Part of a small language model's weights.
Architecture: biases, attention and MLP in parallel.
Training: a variant of Muon for these matrices, 310M tokens.
MLP neurons of a small language model. Each row is named by its layer, matrix (down: output weights) and neuron, and shows model dimensions 32-127. Each number is 500 + 25 x the weight over its row's rms, rounded and kept within 0 to 999. Numbers have three digits each.
A block is one neuron, or neurons of one layer that tend to fire together. After each block is what it responds to, as a language model described it from the Wikipedia text at the highest values.

L8.down127:507529529499517548496525453488549526484489531452460503519509543514522484496502481478519499501520501480517513553504529501515508489526519497479495440507499495533446493492482532518512496498522501489481445477514499484512496514505499522485521470514488518522453544497483537497530510527533487507
L8.down225:494487464564497469478475501501536457467517550478509499576483529500525494459522497511491506486501515517487475460510480463506507460494464477512458527536520490495505521527499491494536526483482518497484509471469501518491468493538516493474510487541498497527501480470487539484529487477532514509
L8.down226:517507508472488463493512485497506501514478482548516505464484495528494468509454479518468523485491528501532534494520545513527486511529521486507532530450490453502464515531482509487469505462511517492516532469443511545433506535506485492521571477473525530486482457536479518543513510511518498518
L8.down515:513508519539493554450523451491514467508508491466485504517509483510517552480501480513471493502505463487511454507502520512511468497512507482514496493478493508454462510513548468483467489525515512487526463515518526490519465515477446536508505499504509563499519508496481508458513451476454545523
Infinitive marker before verbs

L5.down463:478479504562539509518528472505483476485509443509477507485494471544521498528494497469450516529483511498505520512484519537511469508520503539501511499466493459504484502489494489520509502499508464502510538481499502532519473486497531515472527503504495493505495527481487527474486466474510528474
Pre-verb infinitive marker

L8.down88:528489486537536500491495486494475491480528519498505509542458495509482491494507492494493510501468502507525491494478489492535526484492473497520484519473486492523504507506499501526467495471499504487493491487510516516490526513515531556478470443509544465475473480487483483527518488491485510483
L8.down242:476522485554507493520506461522534483544485500521459483483486519498500495513477485486511529522544500527481509530508491521540460514542500487502496495476493485509490528495478515541525521522502500458504481483475522491509444448544452515484518504461502508521468473494441493559543485491475529497
L8.down360:518523534530533500520534494482480488510498545482544513502483542497500508547500535505528483535478486535507502487467464499493544486538541502543480538526501510485491514501506538472516558481520509463502533513502504499479488502494510478543510509517475529486516480493515509502507516499460452523
L8.down719:498504510543574511480503507494530462509473501520487463472451538484530487542475476552487499554520504491492539495490495490469491493492537489558511508497494483484464479522505515496461495490488509526489512521530522536487519495524497516474484528480483490510528524514519450510517479481497510515
Passive auxiliary "be" forms

L8.down141:469494519550511474527510521498508506506469496526493487505502527496565494495526520502542507531501521465436530542501497497556487511480498511517499520475474526451508486501507471511466514521514514508503503478480496482518490506482561492496513525447467487491514474507495516464505501524456460520
L8.down345:489520502529498492503525504467464470495529507472489461474519488487497495511525505479508500510498515450504501438448487524473486498483499542513445535528492448438528519516512486476550481531497528514510480518497504553463503476496473505486501501531546493478507446505488487474527505526488470515
L8.down587:467488522508525503497490503512498493506531507472478513491503489517479484487508500479527584472491503501500500489493485482516524560510466532533479515476528472520493564503492480498514504565508543487462508493473526516518486489536526524451491472512498481484529498509547509514500540517444507464
L8.down712:504543545543537524511508476510530470510526531477500503447499464479477503502508456539542537496480490526505486505461460546502478492490472461474481519481502488516497495525507507521497493509521499500499481514470459537502494513507494500498524501509442540510461499513532478471530499485464483510
Table cells and word middles

L9.down79:514527533513495537514522487446487513528477521527497510517555473494510457515529510486484476478462513499545524468466511497524493494493578511498502518520506497478491434464478515513544488512491541522469480490482475498517455508482505511475489492515475475537530515508433514485503486497511490473
L9.down92:499489505497501483484486480519535472494472487483542489513497501513442443440494491521477488489510471503517494493528497507461496504482529510498501491495485497514527529514523447497552521532473502480503475475483521587493540500484504528505523510546506516448500477526529497534516508474461512541
L9.down208:493509499508504480484507486478517521491491459437553465484523480520492506480467499499497508468489558497467529545486561511522500471510548512467475516538500509499495498474448505450505514494501528510529494531495473536501520479511517555482472513516521505493479478490516460482471522530493482501
L9.down231:509535493483498507515436493530536500461518512477565517509535483534511478525547436488500512502475464483496484487497479463520478470474534509484461479490500503516479499516500496517508533528521517530516508466500511539494527531515504453512495467566492508491501501526515486475533504471531506503
L9.down296:506515493504541470486430493481476511502513511503489509500501476518520489513508512521496462468502520530490480521508508532475477491469497545493516496466570493489500527544487552526542485481484461482458495508538488474501563493479480464533483493488519566531485497528526501506499483516500471514
L9.down410:525556513505509540471454490538492538504488486489479473508482494453515473468509519527502494516502518481484476535536554490534488497538486519448489468510471507513443528528480512456547488500477484502496499512502498511512499502558509466510519519502491506474465510516463491509483489507529453479
L9.down489:489502503525505531467493448457510537507492489469490494479511530508496496478513503489454512521469492527517529489504451491468480505523490543486556506495448534524476472519481510534515532523494492540513508477493447483454520532535508541517496498480484496542494517512466488492469524510527482518
L9.down523:486517524536524501491440511495524451481517500493539492495519511514483469506549507537458489495518478524499487472472442499503500503490517481538504496479516487493487513512516524482485544494463497538496479493472504545490506559457477459506500462566518490488496490530498523503531498500508487524
L9.down629:504486494496507473534452498519500522489495469500496495464505555534518467538483484517489527505481491488493497527497500533505458473494502460453522464552492542506481487524474537457482495534489497466495497500510494493507499514538514502471475523506481494472480522457478445470522535497479499479
L9.down664:492521527458525547494541486494478484492489488466464471491487553483506490521518490481513510521485452441503498513493545518527557487511493447477480478497491479552510522487510547505495453511503503515464462469487542473466463501527468551471504471504504522510470503509514491499506495540475495491
L9.down712:550514532523528488487542463491489508490461508479527484467452509493520512472480496528544490497484514473484484516497478508488573515495497470563482556542538449475500479493490486514457498505500519484497516509517488542489451513472481453506529473521538521505502493510488483505511466494500523508
L9.down714:488489494476507478478515451443499522530456520513454526500496477509527480447515543503514528484513517498488507477495486480513506535492506487526517495468524486490516496495537488495515451505505526486490497469528473530513499486480515488535479534483514526546479489521552519483490556507498498492
L9.down717:495483511467500481490531466482487491499542526554505518496557477497537497519524455499476509514518490540516493541505501478513470480524516480497498512485515515463458479528516512431502503508518510541468470470494473526480464498524522492458487480541506492479498449512525524497520474567515501476
L9.down731:449528496556514501492444498504545484501491511450538498523488489525487540497498521500517489555515502462504494466482510500528505444548531505492524460487492484521444525500498493514490508503523536481493474480506452487536514505496487470516455519485481514500504464448528520502495525554519492496
L9.down786:507556494541484488450502486508531496530495518508538502512510516502513507453470537519468491504518489489532535489500522535500470534498560521448494476532457490480485549478476529464520501515508461503491537496527497540495506497517481475508493495561514540490484500531510519472522473492465478512
L9.down803:537508482461541558484479467493500489491480481518501490469547495515480513497496485552522471449492548526506499504515525484507515532490497510497531506474543501535500449498467486483471505451504497524527470521500521483478512487540510492499530503521445504533517479529497560489482464498474519534
Given-name endings

L9.down11:500518522476530519510523515457471480532583526519522530545542523482507529495511494552505518522471506496504500470482498510489471555476485493498497524458474503526510467507489522492491531472488489492484486501515511497496489554479531528521484476538465556517549500472470529479540524477524463497
L9.down66:468517526538550460503481508501539525433532480460467496510502489486511510498502481530473482485496475503501497484468549500534493532492501539465467491534481508485476560487525481537523518484480480452499480484498533490511515515529481502471471537505512511464502522455524525515519493549467495482
L9.down124:457498499501490532499506496522553490532490526491494504536499493519541494483503484549504508526494495506489510496517458535544506450532489525512526534535486512510486504547469529538482527482508463496480524522503461498498507522485505484484478497503509525514519474587502497507525489483475534495
L9.down270:500496515519514541460512488532496494468532497503513529488521534486552455447526495553490475499534516522486500440508513486559460499525478529467484507478506529526466526469491479534489473487481503505500490505488476499534513505509527477492508544490473513476477483489470503486485523473520552503
L9.down328:509485494491534512494468432490490492491525538506467472487493484506512505526534536555534487489527496482499508507515546533523451469491493492479479505500505483524525495499479469501513503457538497494449514480502493498530465477508472509504479485496496477549526462445511515503496475513489530497
L9.down365:522473476486547473503482512498457507510537477491508502496486480516473462475481529477519512449490481490486511509518480524480514495480481527523503550492486516504520515477492486513539487459479474460533544475531529522490461508473481540541510476496526496490518557485473448463504526507528471463
L9.down375:538463533459513490521517467455534509543483467537510497531490530479536541511534478507516495497505563467481508506459497495456497470512497497523471533568502493498501526510470465461496459501525511514490504504467485515502517433474478490512532508521462506500483510487468501454508523537499512497
L9.down403:510522457468513502509526491469534486475547517506463496479482507525477532535522532498483516499495485451477496479490521506489540501485527494490499505544484515486530505511529536474513498513531507491521516525492414484499475474460490474495493530522517534490462467480496491509538522440492455472
L9.down447:501461506489500548466485494529471513476537508504487490499482507468495502467544508535487528460489487517489512494504557529507488480473509533521513556499484487533508463515476531502482516455518473480512517528503498516518481496529465473503523506517504547453515502477475462525483488466460508554
L9.down454:463535476523483516480487519516514522491499537509455508460546482490477560526454485509508519529525523508501495475465516465496476468518516505492486549504486498478475480544514464487472510504524542448497522551464478503526473499492540495460501449532513539467561469505490497496527533499495460481
L9.down512:530482543434506535492493531517521517517485466482473464455526495513481491485464516466544579523502473513518509504483493475477483553521513496472508524506494524531525471536485503452482513501505487523489539495513496509486497454506504498526423464487498491486498498510504485491512472458497538504
L9.down642:506498454510480516501505531440450485526527485467522481495482509523480498515484507501532515514506477479502473515517549507505491456527497532543547525535506474477461523500506504533501514486526477465452499548462514474489545495491512461501481502471501511474530476503490512445485550456506500451
L9.down740:451476482490515533514497497485481511465518489479504490501462501485524482525503455536442492528511588459491488470489486504483515480510498521495448507493471463518484453522528508507454525490483512516465528508501458506497482548527496498508549515486508471494514518523553492524529548503478454555
L9.down746:478481512495511498517515508495546464540544520516537469492528505513534525528485546501535497458506481530477472489474467497495494500512511495513492501474499507513465513470478501479439509513494494501502478492497481521550494533503450503522487520522494515509499518514485513471537501521526500562
L9.down753:499531474503485531500463523514499508510472499554478493503484479515543483495468499470511434521485463533531471510530464479499509516496531522537475511497509507482509498491507487495490435544497509493530499464482479524456521497456469504512520505526507523511472504472520441464492484529495495524
L9.down851:501491491553538532499481511540547534506472502497472516511519494506494545467547497465471448494515513560452518509499505449464568483523479511460431488537547518522521489524520505484517476516500493528482526456515501501515505486549487493516482481505445479513502532470526531464460521491468530535
Table cell start

L9.down14:495520504495469530530509500509501481531479484492538492518512489453481480526511498464511505488471493517480545462541447497460507484498524477480515475507529543525480528486496499492522485540521507503473532510497513521464519517509495500489495457482498517485459483553504516494515524528467520476
L9.down40:528484522500485526508503502510460474482516513519524541546527456508507498465528508527502526443497499519505459491494469495490516513497489464486465513499484482488492486512539505464528500537479452507497501497483528491495501459518507486478502497513478494496542542497502533525497496454506508508
L9.down98:524499502525504499437480482484516471498500500532459463482557518475530509478473462473497526489498523515511543499472481521515543480475494516514521534475506506491488503462463524456468475491537500512535477471455537532496530486474510534492484450525524537489463523486507489541448510524534484485
L9.down164:520521485515477527494519487526504511492463516521474468487510442490507474543452485482500481506536470481513495478504555544498572560526473504497520499512509474531479518500503511494473479484455518470526522521513466497513441512517523495490531511504497472498506466515484468469528487518498495543
L9.down218:492493463440502518507518483540473493446544470499489534452518486523536527499475514489502516536445467531486477496476520521492513492472499522484506487505489488493479482558483518494516498501496506498458470489489495527490510477481503489489429509506518551558485532534491485515490489525506483513
L9.down224:517471515501551522519529524491482492505530517479522477492506575458445536506485504509518513527489500516504492503481494504466446506518498510515474498465493499480521473492510462504540451556512512524446459487489493504506486476532459535527498510503506496498503478514507475512528530484531469504
L9.down245:487502477488523533501495573493513506492490501482543480487511517488535498506494505489505501502483487492500456479441510525547527499466477545546508583520556479543516531466500451477468512483528466539478502491496498548560509508491486508502480508482446487511496496512506494476505512497561495521
L9.down260:494500521505497489482472488508557485476504498518436547477494492513486457472485534506484469512433522507496485540488517513507469520510475499487503499449494514501505507473520499453527510495512498464480528465511485546468457492499492505500486463500522545499474528506517501563466481481521521526
L9.down425:485508520500526528522500517442555488548506498528474506550550466472464486503511500565507541496511480472498543488472519538528508563455476510509548542491446531449453489529527536488513486547507502453478503524515513551486500538533446495491492505471496518462518528473495538511446508508512462460
L9.down426:500529448518531545505502502485539525459450498504467480489531475506525515451492522476483515491453488443496491482500501501489484547515528522549516497489497434486452498487498511514509546507542499545514494506468513519481488518507483524495521494494458521522482482490509498468498510501531509527
L9.down448:481526515495531534509465473522486514497509479472526488468466500519501500481495520459502490509529493488498489477517538527458521532508519534536498492528523482471452510475534510525494502506541482521512483440501499521474498482489461544515519476499433508509499511505519461492513491485459514486
L9.down530:494509544558530448519503517513483483490508485553497499505529515488516473488527530538527504429519522499473496500471479465476441512521496551535477518538512517474544499521493462519495471481534498551515506475537549473478511492511511512569502481489487499465486447506481483476473501464495523479
L9.down697:511510482501472448537463470524504485503458504533466508528527492487519529483483537458484479511510483529493501515515469513543502536537500479496510507548516523523513503548461512516477530518454452510504535468523497527521481484470521498517486506504511519539481488543500499523521493528495480517
L9.down713:473527509527467524503460499466494496499433489480504530500519486533514533520448469482528457491495506469497506529494457494513515513480511494480458487510474481492514517538498516543526489528509492494495537507530517554491471502526482500534486465502460466531517481529478484519496457488512522470
L9.down839:472476473472506473469504543472500508484555507514557545481505482473526482514487470493490476490499495470492455447462490537535507472516541474528494527505487492506504468493544458498507512524473486541501502498533555516509518495492562442489534550502497484525537526528521477470496485514492565485
L9.down869:487489500570478502472500547535512488493483481512483493565526466461530494545514477475496509443493520485479506486469549463487462540509516503523435505474531543492503520469520520464513505525547502476493497462488465511531482486484479549547505498471441472513515512522477552476504524486526485496
Pre-verb modals and to

L8.down73:461506493500510506487491533480510464471450447487510545508538535493550526495476514504475492496511524524523514509513540453472513513509503497493498517548515499558510517542505495526512490487496478480489489483553489474507536476515498459507507527510506522497507499440488518481527455482557513486
L8.down424:497531522492476511494464510542556606517461503528496503507441490490497480457463523498510530470481441495471493488511549500482483533508497518513470523482530541481492516500503507534480519498538493505470507516511449519497521516557530470508481509526525470461500521462494499488524492496483514503
L8.down432:530514511494494497496497533523521520481478497497503495502468441544531544480524505482517517500495526513459504488535509514510495523501503514476519461469456514501472509498484448462461494544523462505508501493534541466552489466521536501514528493510509521490524475486459519483453498521508495488
L8.down670:505494485491537542522474525491497514491477492536507489497502552497453510514515538457527532473441459466488496500504555480509496516465518498485482515503471493526536531526541470475530516488494525495532524481482507530527523505496530472547507522538470509523472501529489516532579462511537474513
Year digit after 2

L9.down17:510498527488504481472462512509543512493526496499508487507458484516527489485478521511510499502488511498527533521523471464480531509458500437526499507510548513493502522498508478536487528485489545493512556513517459512479503514542489517512486491504469535516523511488517527500464521499498484478
L9.down72:510481461520488504523473476506537541503493501480512503497489511513499489482492493481548479465528491519481509488480486534504483481520466574463532461483502513513500484520482466512483520494503435521477517533484520494478511486486500511547554497469482486482504491469467488531508478494458461504
L9.down217:528500514553488487502476535515495510501476537480507498499500533461531505481464476551512525530522483506499451469467480487452515520428522474492482543554501525447505500484503522469483499498512483518477485512497470500541473511472522486511460504509430527494532489506520511523466501498526492522
L9.down255:513531446511513477534513475490528527523516482526534505484448511497518487492515471545525529476533519502481510498524501482506527519494484493500519487509505532488473490442485486502514517504554495509507477498431501527499492468493544508529498488518462474515530470492481461507498495468507503463
L9.down258:519488478531492518493469450560503504500531513477524531495494503458502508490508457533479500449478486486515493491498547518476499494546477502459532528526466466509512505503510534538487500477505501538556537482523517522484513495463517549476523547481500462469465469517495543489492532464482479477
L9.down310:535473422542521548502491498507459507479456487517495513523540533475472478516485545521517485480504479496484524530513493506535443465528510505481477520480500505539472475491500493491475492476515538462514507507465502502484493519509527478455484491480529492522492515509494467480440549506496478515
L9.down320:454496503476514465481445477491502527542451479502485492516455459520540533520463508519500489512498502517519471503539495500536458488499531476535506486471540496471499505485534475527461476541497473510505514489527498555529489491471452522507543508493463495519515534471509478503462470491539486501
L9.down491:526503535511524527482489450456493490506520528516526462503474500462502487504526513472453518526553490505517498489515494493495547515530498491496518522489506535531511533473479532516494500477461538499485512508453540503442463471501496516487486500497497505476525499522473507472466517522503503504
L9.down536:489509544486509490533501471487469468510484541476505508514472452498503508487458499482482559504479493503525530471497517491523482553508502470455485515494527515494473538485503474478484473528514498505473474528439464517527530453521499509505551526504521520552489481529517487500520500518514506537
L9.down572:509540486492443511478514523469512495498498484537517465453544486526511471485499491525498516505491499490500525481529448446520485518530475503477512519544498491482509497489530461506482498502451473516535446498492528529548485493472509495502516526512488521527482491508478511463474464473518491524
L9.down612:514505535526501507552500556494514480489503504516467514511476526534499470510472464464495480546476480525482487497549523513523467484546530499498536482483495457444478552503499471539497469528506512493500520471467481527523497508540504499507538518497552493508510480528480466508500462480513491468
L9.down638:525512467445544504506514483504508509483506494478504476509517485511557484511494509498532530510491527495559551498487493467492499465529516503511545517509498519533514499533482489522483511480505466461486455521503498533481485514509561439479493538488491513475553438473500491482500503487487517509
L9.down735:506533491512469495497527494523506465485521528483514517451515530505490530437518497463558490478490499505485492476508478519500518553482510524501493522490528554519507497487530475442486511453453491504481497478514521482478431524467519496491516511508464496511492505523479528487524457489500476517
L9.down785:516495504529518558522527512480511464560495550481508520504493488499465468528512524508510549493483500537512527499474487508487509495464517534521501540498506462492517521491521525518500497514499499447498538499485501501486483498519473475498528492433492549492536453499506430471514513496480492501
L9.down858:527519546486493492473538511493492499540470513500485544458481508531523503495473492482533455474470504510534489506506491520504470501509537512535486539468537517456509479464537486476488469546487503573516508492522521497502478467472544491510489496534508529506507499471481502512492474487482513478
L9.down894:514488484572435434510495509501462503451479507500515508486511509492487552510521511497462564470501488535512513507492506514499567474480477512530484480516515566515492511470507508501515475531481473506477514502477518501486520492483526471563448465529478548496519489525494490512499502489476463494
Infobox and table labels

L5.down124:492526493493494508505501513545528490478536525534482482527513484466498535484515516495540485484548492451461497526452498468503527513509502524505459522509512501500499512453491490511476477493557532521494478490532471528513512528485497460536500513430511522560532515529470472545515544478487495552
Wikipedia table cells

L8.down63:462518541472489492444458467514473498520487488517540505513503483494496504504491486494455481514497475527515476532487483527503459448511522525490485495493527478531473498516477515490485468495515503504493496452496494523538501513459508485491512483487518559519487467444516526468548423536538525469
L8.down317:494499488556464494506521482527522478508509518493523474527458468513511505509537509495505444500514490511515477483540517502542481550456528426503482487506480500504482511523494487514492499532470523516445505495516462484506484517473496485511528475473550551499489499542496502508508506488501483474
L8.down357:522475434516515528485502502481467469479521532498511491516475476502496486541541464504496483487500479478498519488511480510506460484522505503445488498487480493535463482485520496460493529470535523552476517491497516542500484562464517514493510481510525504476480511498540531448532470518512532448
L8.down521:514498485515456471474492463473474487522534464508549534486528471489515494495570486509497489519515503464540527506523479525504451470512541496485445506475504490548514473530498528468514534496477498492491473504492537535504497475541477459477488470515545501504537524521542511516511489492538495498
First-name completion

L5.down209:561515472515523507513509525524453471567502463480523503488465469435527526494538506475522526492478414533473442502522509475495452520512513477484466477465526525473535483510509465457474467483513493509518534478522564497530508515547489468479517542486496514488512527531527515514533519473520520517
Leading digit 2

L9.down252:477472501493531468538453511445509514577535497474517467536497533515489470489548514477529466479452478495480500508500446492519511481469524495513508517490475509487528543513500494501508525476484533534474500494533494463459518562477487494488524484539467483533488431537520503494477457518512532491
L9.down266:517460509488517474492492422506526487522460527534536488513476519497506488485490549554495518502498459493504464496463512452470523421483535462492501512451479483477491484499480526527488521515526498507500512489498457506529472526534462503484508557495511465498556502507535479512541492494501527510
L9.down402:478466507512471469535500487485474528476509498508515535492461513494507512456489524508482499492536477529519494508526491491506524484528502479555500513504517470492545545510486520526467508510474491478500490514483536524480562515519480507481503448451535490516484490472515466517465489478501445506
L9.down484:514527513500506469527535523469496476457539461438517493491524491473503506517481486491479515477499506507482504531535500476501491500519541452494527520467507562463498523463571490481486471524458497503519448514495493523494483484506488486489522528498496551515512489475492506524488491509520414480
L9.down582:466494538484464524470497493520490541516480520463483511508547478490455538517516513500508500485522526503521510539491440501467470514486495481526500502519502508485538499479516555535484523542477528529489496509468527480469483491522503507533463503447532507464489532503478464513477510512505497496
L9.down611:506488459475454508476488465500528464514501523486534481442498508482502511475495572500503518529503475511500506529497515500469488552444547544500538534527493490480492501522539505510527525506524494516455466492483509434467489489501512484467498535499561521502529476512456522469486534531483510504
L9.down653:496515450481484515498511498513514501469414480482507507473553477489506497509504511478505491522529479516520544526503525526514517491501552526501490504495488509470471506488460524502509518534497510498452497474507526509538494480526531474501502507517492466528517506474456519551507473486538490503
L9.down660:477499523473552547499514503474543530477485528478547500439499487482480524509514508519522503504503502518550493502518546502493494488526527493500444470476482514453514511492498499458491494504490462475495482463525546491479513492515466471501486519493448491524502499531500517523523479501533492503
L9.down667:508501497507506511546536500455461487505471516507515510487541505495513470538482507490507530485487500464471503529475515492467469502520507480498472512527476518508501511515471534554446505516541498465499486521484520476513509498492502500484521518524512501473490541506496493560481504469512503554
L9.down692:514503503494529500533519501574550523486483471491472512466524479456538493485527493512529502437520502520499458528480495481501487452500521538507519460458497479505526511508540485502462481526494474481512511462521448493555469550512503467480486493483513459465535511467505493457498491433534491504
L9.down710:460523450489478503491487531480524513445492458488499534477528490538494479515539531513550510510502471476442514486476549475493504537476524484507507485510488540494499541490457507504489491537532453495472471462529489543546477513469513502471534511507531479488483522522461527534483552476525515492
L9.down722:478510501558541492520492519515519500541481475518567526473507504495511538506511488494506494459501479526487523513473533496489502528454544522517486496465520535457523516500502518509475535534477491526511493507546437496513492487525463462522509483525477522468504501537473471463497462495485503530
L9.down769:488508550548476521516529501525445524504468486517492565469514517520496506471494489502506485507544491487455487489474512490493512494516502455501479515461521484499487496512516517489477504518501490550479507525500525505519500516510497520547503502551466524453460438530475516470499498538478491463
L9.down823:524472469521509459528482484504505475523543505502528513514488546527472490521484522528483540467485502485511500502507553498482508547540459497482480495510485481478502470514516474507467483488463512487544480510529503489482501473512473496493494509517508493499548447502475520518499485492527538475
L9.down825:463506480471518504503465517505510496483526476519512506512439497493487554448558527501494517473523539483513501520526521534492472480436492552487497483476493467523497478464496482490452494505504533542454501514481498473571515492522522536545506494502515503509478497509496475480498509499473507502
L9.down879:509494497574485526543462554480515511501465430471527530488449549501492538486510465480479485497505493506510494525504523482491516539538485507479542500471480488504500519522475538489477510510525526507487440527512516469511522499481508498487495515475517480485544478479472490511530496500506534486
CJK name characters and year digit

L5.down700:536451524504525490464520525542526466526513555524489504503472510503514471514521473511521522458467498504511491473494519523460471447511457522501483525492500466481527519499499460495505511492512524501474465532479501501508512483454483489481510525514507524496455533486509528500483482556520518489
Table column headers

L9.down26:491471488524511508490530485482498479488518465501521467507489542511508495566518507491504519500503498463536518534469490543526503477500473500525486490482494513549442531530555475489453490468491519478489496492529495548514543513488468507516522487441520502491445490500480507497517455509522487454
L9.down41:487519489512507472500462455483510514501503498518529529450495492508530500478502476500544475470462479527518486485487423496456520509489508503507468501501530497469500517516487468508501541513537493520513551535533473488496534447521503508515511504492514557521508554546537541514494489524470513512
L9.down58:487452513508485515505510464506534458519496526499467521542502501524459458549472504548492516476477505513512523487497514495471501450484501539469508502478529500481488519476549486460548551491465509483523506465470513495513517471541516518473485535499462541494513509512505511520455517529461495523
L9.down90:493511520553537463489473551501506514526491532480518578479488482534514510493524523500503480512459522521512513502471483440539489501465468444487466474557524485478471524547478480495511508491475499494462519490476477509531512493518493481496493516506512529516490537462511477499488517465501487512
L9.down97:482519543485510470513481558497494471459483484484484506473472511498502485524478496531524532511536565562529491475525487520467499474487488493539515465516467508487477508494453512467480534484519468492486502464516501447462499496469516519505486487513459493483494451522508467527478505501513495507
L9.down158:514525525476438532515466445511499539521522534504501494467512513508465508475497477509539466499516446519481493479523512527513504515499508497457485508500471508500473516505497509506490483430555486519482459475527477490504503505505500507482516505572493464512483491508487536466514469496521487475
L9.down159:495519504516527516475492498517491491494477497445484496429494490510473521505487483500489543556500511464494488483488471512502522523526483518448455494508459536511478538488517505463476543513514523488500516480485507498458488505530476561507523511487505500495514539481462446508487469493491513529
L9.down250:486471486494473493481496481523508479537463514510541545471507547499525492459497540487499466469500469513514482523508462503457507474483499522502504473514512514493510502501485511530497510528456507541493492547541521503496483507449476465508503514490496514517479462497524504499504492453485527516
L9.down302:494521506525462537552534462484484467522516503504479478477500487539502512481500456475521489502475442513488477489504506508535498508487492485533503507507474468499511466494469489437524512479486519487531492489492546540502479474532491494495469494521476500500512488516482558508506511481494517483
L9.down318:470526508508490538486462535524487504532529494504517501524516534533445476507484463505459466537504485517509531539471497524487503519505484477554491503525480518555497510478485532511464499490458483494487517474502490523509498481519483510511471500438456544485527451487524485491498521521523482522
L9.down336:514505459519479515519552494472446500534549527496501543478499507515492498482472456482519564472478507459513511484540515520514536481474472488515467465496548480486496531522483533506485500511455484482516533498504527510480546499522519495481468463538515493488463486497488544518489542487501456467
L9.down384:502498510512536499513501461507498537481508503506504473500514477501493476474543493489502567468493529528486498525477479465501528459492461462506483484475449501554540487496500538502520481532515507526527471521482506499492505540479471540456493459458474543555515500527498500462572510506549465517
L9.down466:516523515513477515486526429501485479487471475502496526466542497515470512516497506521518473473466467498509471504480499486500469532490532508538483498554518448479504534492469459518500528482514557494432482533493539529477509506502521557504500478507491504501521483531505517536478518474498519485
L9.down483:441486521486492504482525460515511553521538502486554502460518490505488453518487506477510512502512495525501546481496487487516517483475490491527527494531494475506500516498517492556515529495489517475510504477488494524494480486479490476498497481508553489547527475535473482532487494504470500506
L9.down604:494548543482502490531474481496490475540515531496512524519507532472483494522444448493562501528473513521470513468504487475500555539473543493505512553486519517517494480467487523480502494511474532506480485433481499516517513511522511512453533511498501515479499502498515491522495513534507483516
L9.down822:558528510501505486481471554463495445529505535495505486444502491517503524555488507472495520522501549516479472482498532481520508492466526505506494476509492469556544485492498486463458476501496443501531485495481519521508470472520484518459497510526455528500505501510526497508518451473488480527
Copula after subject

L8.down16:544541532500512536501506459481513512491420552471484486475548474508501511488461520511538512477495514504494473492504457503511516504476388491543509519521497511508497498473474493508512471511516497472519533474426465465496542561526486519528523478493485487534529527536467503502517501460534509488
L8.down496:535534473484521480491504481461531510529557488488557523493520533508472478499460501565516495495505474557500506483528475499495466498486495471472507496460509498467459481504454546461478556500480503528476505544447566504505464463487495520476488476477492487491492510484502511521532487505512565495
L8.down590:513493469518520505491551488486485522533535477478510535492546486501472483467494448480539503536481475482517528492511491508512435476500505503452520497541505503491463529492473495510475508516508449476494488500489479508501521449455515482513512521562495491531539488537478485481538510489519500490
L8.down607:462511513491505540490498519530475497530478472502521488491536507485553490493539461543491499544505522502501445507477456525501473510496485495540496528504510500497473513488501501559473483517520489490499534513466548524501459500498501476539471474550468496496530538523487542508495491502488490460
Infobox field labels